config.toml
num_hidden_layers = 13
hidden_size = 384
num_attention_heads = 3
num_key_value_heads = 1
head_dim = 128
intermediate_size = 1024
vocab_size = 2048
hidden_act = "swiglu"
norm = "rmsnorm"
norm_place = "pre"
norm_eps = 1e-06
positions = "rope"
rope_theta = 8240.0
rope_fraction = 1.0
qk_norm = false
attn_scale = 0.0884
bias = "qkv"
tie_word_embeddings = true
parallel_block = false
init = "normal"
init_std_qkv = 0.0228
init_std_o = 0.0
init_std_up = 0.0228
init_std_down = 0.0
optimizer = "muon_variant"
learning_rate = 0.00118
lr_mult_o = 4.0
beta1 = 0.93
lr_head = 0.00375
max_grad_norm = 2.0
warmup_steps = 200
schedule = "wsd"
decay_fraction = 0.94
decay_shape = "sqrt"
final_lr_fraction = 0.1
batch_tokens = [32768, 65536, 98304]
max_seq_len = 768
doc_mask = true
z_loss = 1e-05
train_tokens = 460900000
max_steps = 7259
dataset = "wikipedia_en"
MLP neurons of a small language model. Each row is named by its layer, matrix (gate and up: input weights; down: output weights) and neuron, and shows model dimensions 288-351. Each number is 200 + 40 x the weight over its row's rms, rounded and kept within 0 to 999. A neuron's up and down rows have the sign that makes its largest values positive.
Before each neuron's rows, "fires in" lists the words (lower case) most often at its 100 highest values on Wikipedia text that the model never trained on.

fires in: "of", "de", "del", "cm"
L6.gate445,221,205,186,216,202,203,224,146,208,160,199,199,191,159,177,60,232,197,286,172,165,122,185,184,182,185,172,255,165,142,216,226,173,157,222,204,200,114,164,171,185,210,186,148,253,301,195,219,190,221,217,177,120,182,191,213,248,199,246,193,174,158,229,168
L6.up445,212,199,218,210,151,139,231,167,289,198,204,176,244,219,190,209,190,200,142,200,226,172,205,182,212,200,192,183,220,275,250,252,169,171,253,266,222,191,191,195,170,177,176,163,196,231,205,156,257,252,189,169,117,214,161,186,197,230,202,228,236,283,232,201
L6.down445,186,163,176,210,186,216,210,168,245,343,196,167,268,217,178,215,257,216,193,173,116,195,128,174,223,198,178,170,190,201,195,183,233,168,218,202,245,222,172,260,172,165,251,182,215,163,205,192,220,272,187,269,228,217,178,180,139,270,230,174,256,169,286,150

fires in: "has", "have", "will", "had", "are"
L2.gate67,200,158,192,224,225,158,192,227,179,166,199,178,297,177,252,188,217,179,247,315,198,222,207,273,241,240,204,211,184,222,212,144,250,195,176,168,202,210,227,250,197,249,250,115,192,159,191,302,160,157,216,267,210,203,208,204,165,209,244,232,256,216,159,136
L2.up67,239,205,173,212,266,119,150,214,217,180,176,186,238,170,205,166,212,237,208,257,219,250,197,285,251,249,223,180,242,270,226,176,293,201,216,183,141,169,272,187,186,238,176,200,217,166,180,239,185,208,203,176,169,224,260,191,119,157,194,281,258,164,178,168
L2.down67,272,232,198,229,253,152,170,169,162,177,222,185,209,179,241,152,245,201,183,212,182,269,128,252,237,200,185,291,191,247,235,208,252,231,217,252,240,208,183,185,243,252,212,168,168,224,190,138,220,159,205,243,171,206,188,171,192,214,242,266,203,209,186,189

fires in: "of", "health", "seal"
L9.gate244,236,249,262,228,208,204,152,165,240,192,226,206,200,210,186,161,238,173,250,266,152,201,241,204,117,239,204,201,153,175,236,198,203,167,161,210,216,225,191,197,185,251,199,177,146,259,248,241,213,262,160,136,181,139,179,137,196,199,166,161,188,125,191,229
L9.up244,179,213,190,185,191,204,255,274,167,163,276,196,204,182,193,154,194,165,235,213,135,221,152,176,215,262,233,279,135,220,217,251,179,229,315,249,190,154,192,252,157,253,231,248,234,235,206,242,249,142,201,184,150,208,209,171,200,216,179,173,261,227,203,164
L9.down244,181,223,211,216,212,146,225,261,181,281,159,133,222,178,196,157,224,206,280,187,226,214,231,148,209,189,186,208,177,314,220,213,162,256,171,170,221,160,206,166,196,144,179,156,157,154,218,193,146,175,198,299,228,201,238,189,168,260,177,162,209,268,136,174

fires in: "would", "can", "may", "could", "did", "should"
L5.gate802,111,171,177,186,221,197,241,189,228,202,168,267,230,215,152,177,228,215,232,157,174,204,185,230,174,188,170,192,228,231,186,75,253,212,218,144,204,265,211,211,247,136,217,151,272,199,214,230,165,271,178,188,171,232,194,240,217,228,154,227,260,219,200,234
L5.up802,108,188,204,139,191,220,203,222,254,147,202,239,156,236,184,251,239,243,195,207,193,254,191,179,162,215,149,238,180,180,170,196,214,215,272,150,197,187,212,205,227,190,243,252,227,167,220,228,223,273,219,193,116,269,198,206,189,197,218,195,203,258,217,231
L5.down802,202,166,143,220,176,132,173,159,191,96,157,262,163,199,211,186,217,185,156,162,241,257,182,120,253,155,168,274,237,230,201,227,219,257,244,187,167,224,225,193,183,195,202,244,178,163,234,128,192,206,235,228,192,239,187,254,166,156,266,230,127,281,222,209

fires in: "has", "had", "have"
L2.gate179,214,138,176,247,198,198,215,210,220,141,195,215,84,79,226,164,242,139,185,211,191,257,230,289,221,175,190,134,208,149,157,128,178,144,182,200,117,190,178,193,117,207,235,141,198,270,223,273,210,180,216,264,198,199,190,186,176,119,249,234,189,182,186,148
L2.up179,160,144,228,242,226,197,174,186,182,129,164,156,129,93,204,179,247,185,229,219,209,193,129,289,182,225,201,205,191,205,255,129,212,119,228,226,148,242,190,203,156,251,213,190,198,254,219,272,215,239,176,229,121,254,168,245,172,151,236,288,201,220,161,241
L2.down179,262,147,170,194,241,233,228,192,235,108,229,154,178,215,238,277,229,202,130,181,218,308,217,196,242,263,173,250,243,198,169,153,137,184,171,203,155,198,256,174,190,206,227,195,155,223,213,179,194,247,182,268,143,140,218,242,239,215,223,253,213,231,158,202

fires in: "united", "germany", "german", "bay", "foreign", "all"
L4.gate715,284,236,214,206,138,157,249,178,243,138,232,223,156,219,215,175,231,207,238,132,218,127,186,183,225,225,189,181,262,245,260,187,225,208,191,246,140,96,206,216,201,249,113,239,209,200,208,159,226,210,138,172,287,199,184,174,176,197,158,132,232,246,170,170
L4.up715,156,188,227,160,219,185,187,157,227,166,273,262,199,199,212,236,271,148,255,168,149,249,205,176,185,207,228,176,232,137,221,157,203,243,170,247,246,233,208,163,177,167,224,161,178,181,205,237,161,159,293,242,192,241,182,180,195,225,189,145,246,241,217,152
L4.down715,290,234,244,170,176,163,194,209,232,242,179,250,208,192,155,222,170,123,149,179,239,182,185,205,203,180,212,177,205,196,173,134,257,219,165,236,149,280,259,203,193,271,200,234,141,119,177,275,168,184,157,157,271,210,153,156,247,217,164,178,172,181,200,239

fires in: "of", "from", "with", "to"
L9.gate324,174,192,195,270,315,200,251,205,235,147,122,225,228,180,267,268,151,256,136,160,185,227,241,281,223,213,222,239,175,217,134,159,171,175,196,252,204,153,144,212,216,173,268,165,177,189,269,135,169,176,181,191,75,149,147,171,157,238,185,131,252,216,245,205
L9.up324,232,171,130,184,166,189,156,226,195,211,111,185,139,194,207,243,176,234,176,252,145,228,159,187,192,227,181,178,218,201,177,197,204,186,146,257,228,249,139,206,211,143,186,143,172,191,153,214,95,229,208,234,195,215,196,182,199,224,238,127,183,125,223,234
L9.down324,263,197,276,253,232,207,218,61,186,215,232,179,226,217,141,205,196,148,208,149,192,154,205,215,209,165,239,205,290,249,167,214,223,218,204,128,193,180,173,133,232,189,165,188,250,126,140,244,203,228,212,174,167,184,251,158,166,301,148,197,147,207,215,174

fires in: "to", "of", "from", "by"
L9.gate599,156,313,212,199,227,220,207,245,187,167,195,219,266,148,200,179,214,206,159,185,95,224,210,175,238,177,232,216,259,216,173,175,239,179,254,217,147,188,233,184,185,179,231,159,261,177,253,194,149,170,139,177,186,114,112,205,277,235,182,263,174,203,263,172
L9.up599,169,246,212,212,202,296,252,194,222,157,222,199,182,216,187,206,178,263,143,223,275,223,184,195,224,180,256,202,150,203,225,190,223,265,170,210,231,212,243,218,162,166,212,145,190,152,166,216,242,265,143,169,224,175,76,115,160,197,197,290,197,151,185,222
L9.down599,205,234,154,240,216,216,191,119,222,219,156,294,210,207,184,162,251,234,194,195,181,197,244,118,260,145,248,169,285,240,115,159,214,205,277,222,216,255,195,176,178,243,179,222,215,209,110,209,209,115,206,134,226,240,210,285,190,252,177,219,208,201,239,188

fires in: "will", "team", "just", "can", "modern", "would"
L2.gate650,179,135,228,245,275,174,179,202,303,226,157,218,158,217,144,138,208,269,235,192,184,123,182,230,288,191,171,262,194,186,142,220,241,201,269,174,238,174,199,203,191,197,181,218,194,146,162,184,184,241,264,257,229,209,168,203,178,201,205,286,217,178,228,165
L2.up650,174,240,166,230,121,152,198,192,180,211,170,246,294,240,159,200,205,266,188,249,169,197,151,215,201,183,171,172,183,168,201,168,172,202,210,187,243,251,151,188,267,258,162,240,176,203,187,160,264,245,212,208,233,129,135,222,142,203,153,218,153,212,262,238
L2.down650,220,188,131,193,152,181,161,251,267,180,207,186,254,215,177,146,258,237,115,241,195,204,216,161,229,156,155,253,196,143,255,170,217,173,251,205,207,179,218,261,192,173,198,196,208,193,236,195,228,164,191,281,184,198,193,189,204,195,224,208,160,188,221,222

fires in: "united", "spanish", "schönberg"
L4.gate550,205,200,170,293,234,126,267,174,210,166,167,202,195,254,149,171,218,234,227,170,185,159,234,179,214,271,159,217,228,244,160,204,210,288,178,168,247,208,203,243,256,213,210,229,218,217,168,172,134,218,237,149,220,135,225,209,149,129,229,267,241,131,212,185
L4.up550,221,189,148,184,220,168,223,229,250,127,234,259,180,151,233,180,239,256,261,132,139,152,172,250,165,174,136,150,225,192,180,247,259,196,227,158,288,275,236,178,241,184,195,211,156,215,164,172,199,170,202,263,135,221,252,96,182,163,194,276,204,221,216,209
L4.down550,189,221,157,229,286,175,217,196,227,151,216,177,91,170,197,112,165,193,154,180,154,177,176,147,168,216,166,159,231,206,145,162,233,278,188,232,243,244,203,150,181,222,185,238,202,123,289,145,186,165,194,206,241,208,134,168,185,236,170,176,226,155,197,260

fires in: "became", "was", "is", "raised"
L6.gate501,254,193,215,238,155,178,215,204,148,162,216,201,208,166,198,186,255,214,201,212,211,208,165,174,175,194,211,164,170,245,133,230,190,191,181,201,257,284,168,223,283,230,166,202,283,133,225,191,194,192,135,185,182,202,211,239,262,191,191,216,221,180,205,230
L6.up501,190,174,205,280,211,244,253,222,253,240,185,246,187,168,166,203,187,136,237,256,198,190,267,219,108,245,190,228,156,179,218,255,249,195,119,278,216,216,140,235,242,207,284,210,263,168,199,215,137,167,188,212,227,214,131,240,271,221,157,187,262,182,247,150
L6.down501,250,154,222,301,228,285,232,180,233,191,229,232,165,241,147,158,236,186,230,281,112,213,246,181,210,222,178,189,111,262,231,224,151,213,164,252,151,238,195,195,206,247,249,191,259,197,237,166,205,197,174,206,137,284,174,222,255,114,237,257,162,276,263,212

fires in: "city", "state", "family", "father"
L2.gate705,225,190,210,253,147,276,168,188,185,220,190,184,110,176,190,221,222,130,157,146,271,157,133,281,124,200,209,172,156,162,204,256,197,165,149,258,219,249,187,241,213,150,194,201,180,217,175,240,227,255,286,204,211,161,173,108,173,145,213,242,219,253,267,171
L2.up705,117,173,119,219,185,226,215,222,167,190,247,216,113,231,167,196,174,160,204,173,184,176,186,173,216,255,277,180,175,226,148,164,170,175,241,196,228,182,185,279,221,157,178,214,209,174,230,184,189,261,198,219,162,211,225,206,220,139,198,235,211,198,245,194
L2.down705,173,183,129,181,143,198,307,247,183,219,215,213,215,214,203,250,219,184,186,255,213,203,240,190,225,181,260,273,224,201,216,236,241,234,240,176,203,260,226,247,221,151,170,181,201,158,143,187,191,244,216,256,216,202,206,157,209,166,222,210,197,190,134,159

fires in: "would", "can", "you", "could", "to"
L2.gate570,209,164,196,146,259,211,215,238,166,156,149,286,159,182,198,222,219,157,168,174,289,167,224,258,250,194,200,211,202,189,171,190,203,199,249,249,266,203,190,219,127,148,137,143,229,158,138,250,170,231,178,223,279,152,223,214,171,169,186,158,175,219,253,199
L2.up570,212,226,174,235,182,205,223,170,207,140,154,271,222,166,204,198,226,280,167,127,204,238,185,195,204,178,103,211,269,134,223,110,196,233,214,168,194,205,213,101,209,182,253,237,248,227,226,239,228,282,233,242,183,138,211,193,224,162,113,221,189,168,173,253
L2.down570,254,262,206,201,174,161,148,140,246,118,162,271,192,178,158,182,201,145,165,122,209,269,140,186,180,235,220,200,244,182,217,132,228,249,226,201,219,229,207,165,178,125,179,211,256,159,256,146,194,280,182,221,182,161,257,250,129,254,221,243,226,165,262,235

fires in: "while", "to", "following", "despite", "although", "as"
L7.gate376,207,169,205,203,161,173,199,191,217,270,221,204,197,157,216,289,289,195,235,233,203,190,110,285,233,223,291,187,209,169,225,256,247,203,217,244,209,221,220,103,180,177,204,177,207,223,158,350,180,232,182,166,258,215,188,183,171,148,230,141,236,195,254,167
L7.up376,184,248,180,292,167,201,177,195,192,192,176,205,203,127,235,183,172,134,218,208,182,247,203,143,243,190,184,204,239,170,195,145,213,230,242,215,205,189,171,197,176,196,218,167,156,174,226,207,170,245,125,197,203,205,197,194,255,262,225,226,263,133,178,150
L7.down376,187,224,169,249,193,165,143,188,212,240,179,165,189,262,200,256,209,131,219,211,176,223,199,176,204,167,171,231,179,117,205,213,255,216,152,102,187,227,190,213,243,231,155,162,151,187,142,236,204,216,233,137,255,175,214,182,203,178,218,247,201,162,183,160

fires in: "to", "following", "of", "blackhawks", "in", "election"
L6.gate280,284,182,175,202,173,207,177,222,158,186,197,143,260,209,250,237,158,123,174,238,105,194,218,264,258,165,234,274,160,201,153,176,280,251,192,242,104,202,169,146,150,222,205,142,144,249,206,187,262,179,191,210,152,279,246,201,231,196,190,231,185,185,237,106
L6.up280,182,252,138,234,179,207,219,127,198,175,188,140,218,230,229,200,180,263,141,185,186,211,202,271,236,207,200,201,320,253,258,154,250,161,222,190,217,254,196,171,196,99,120,98,230,189,163,209,258,200,299,213,277,236,185,284,234,194,176,114,206,191,251,179
L6.down280,222,189,180,158,194,202,178,201,199,244,217,216,227,222,318,227,192,121,179,224,302,227,183,170,191,331,237,220,220,239,212,179,210,215,248,182,201,229,209,155,227,234,193,161,206,187,171,233,215,251,238,179,222,173,238,193,180,247,200,225,208,179,178,223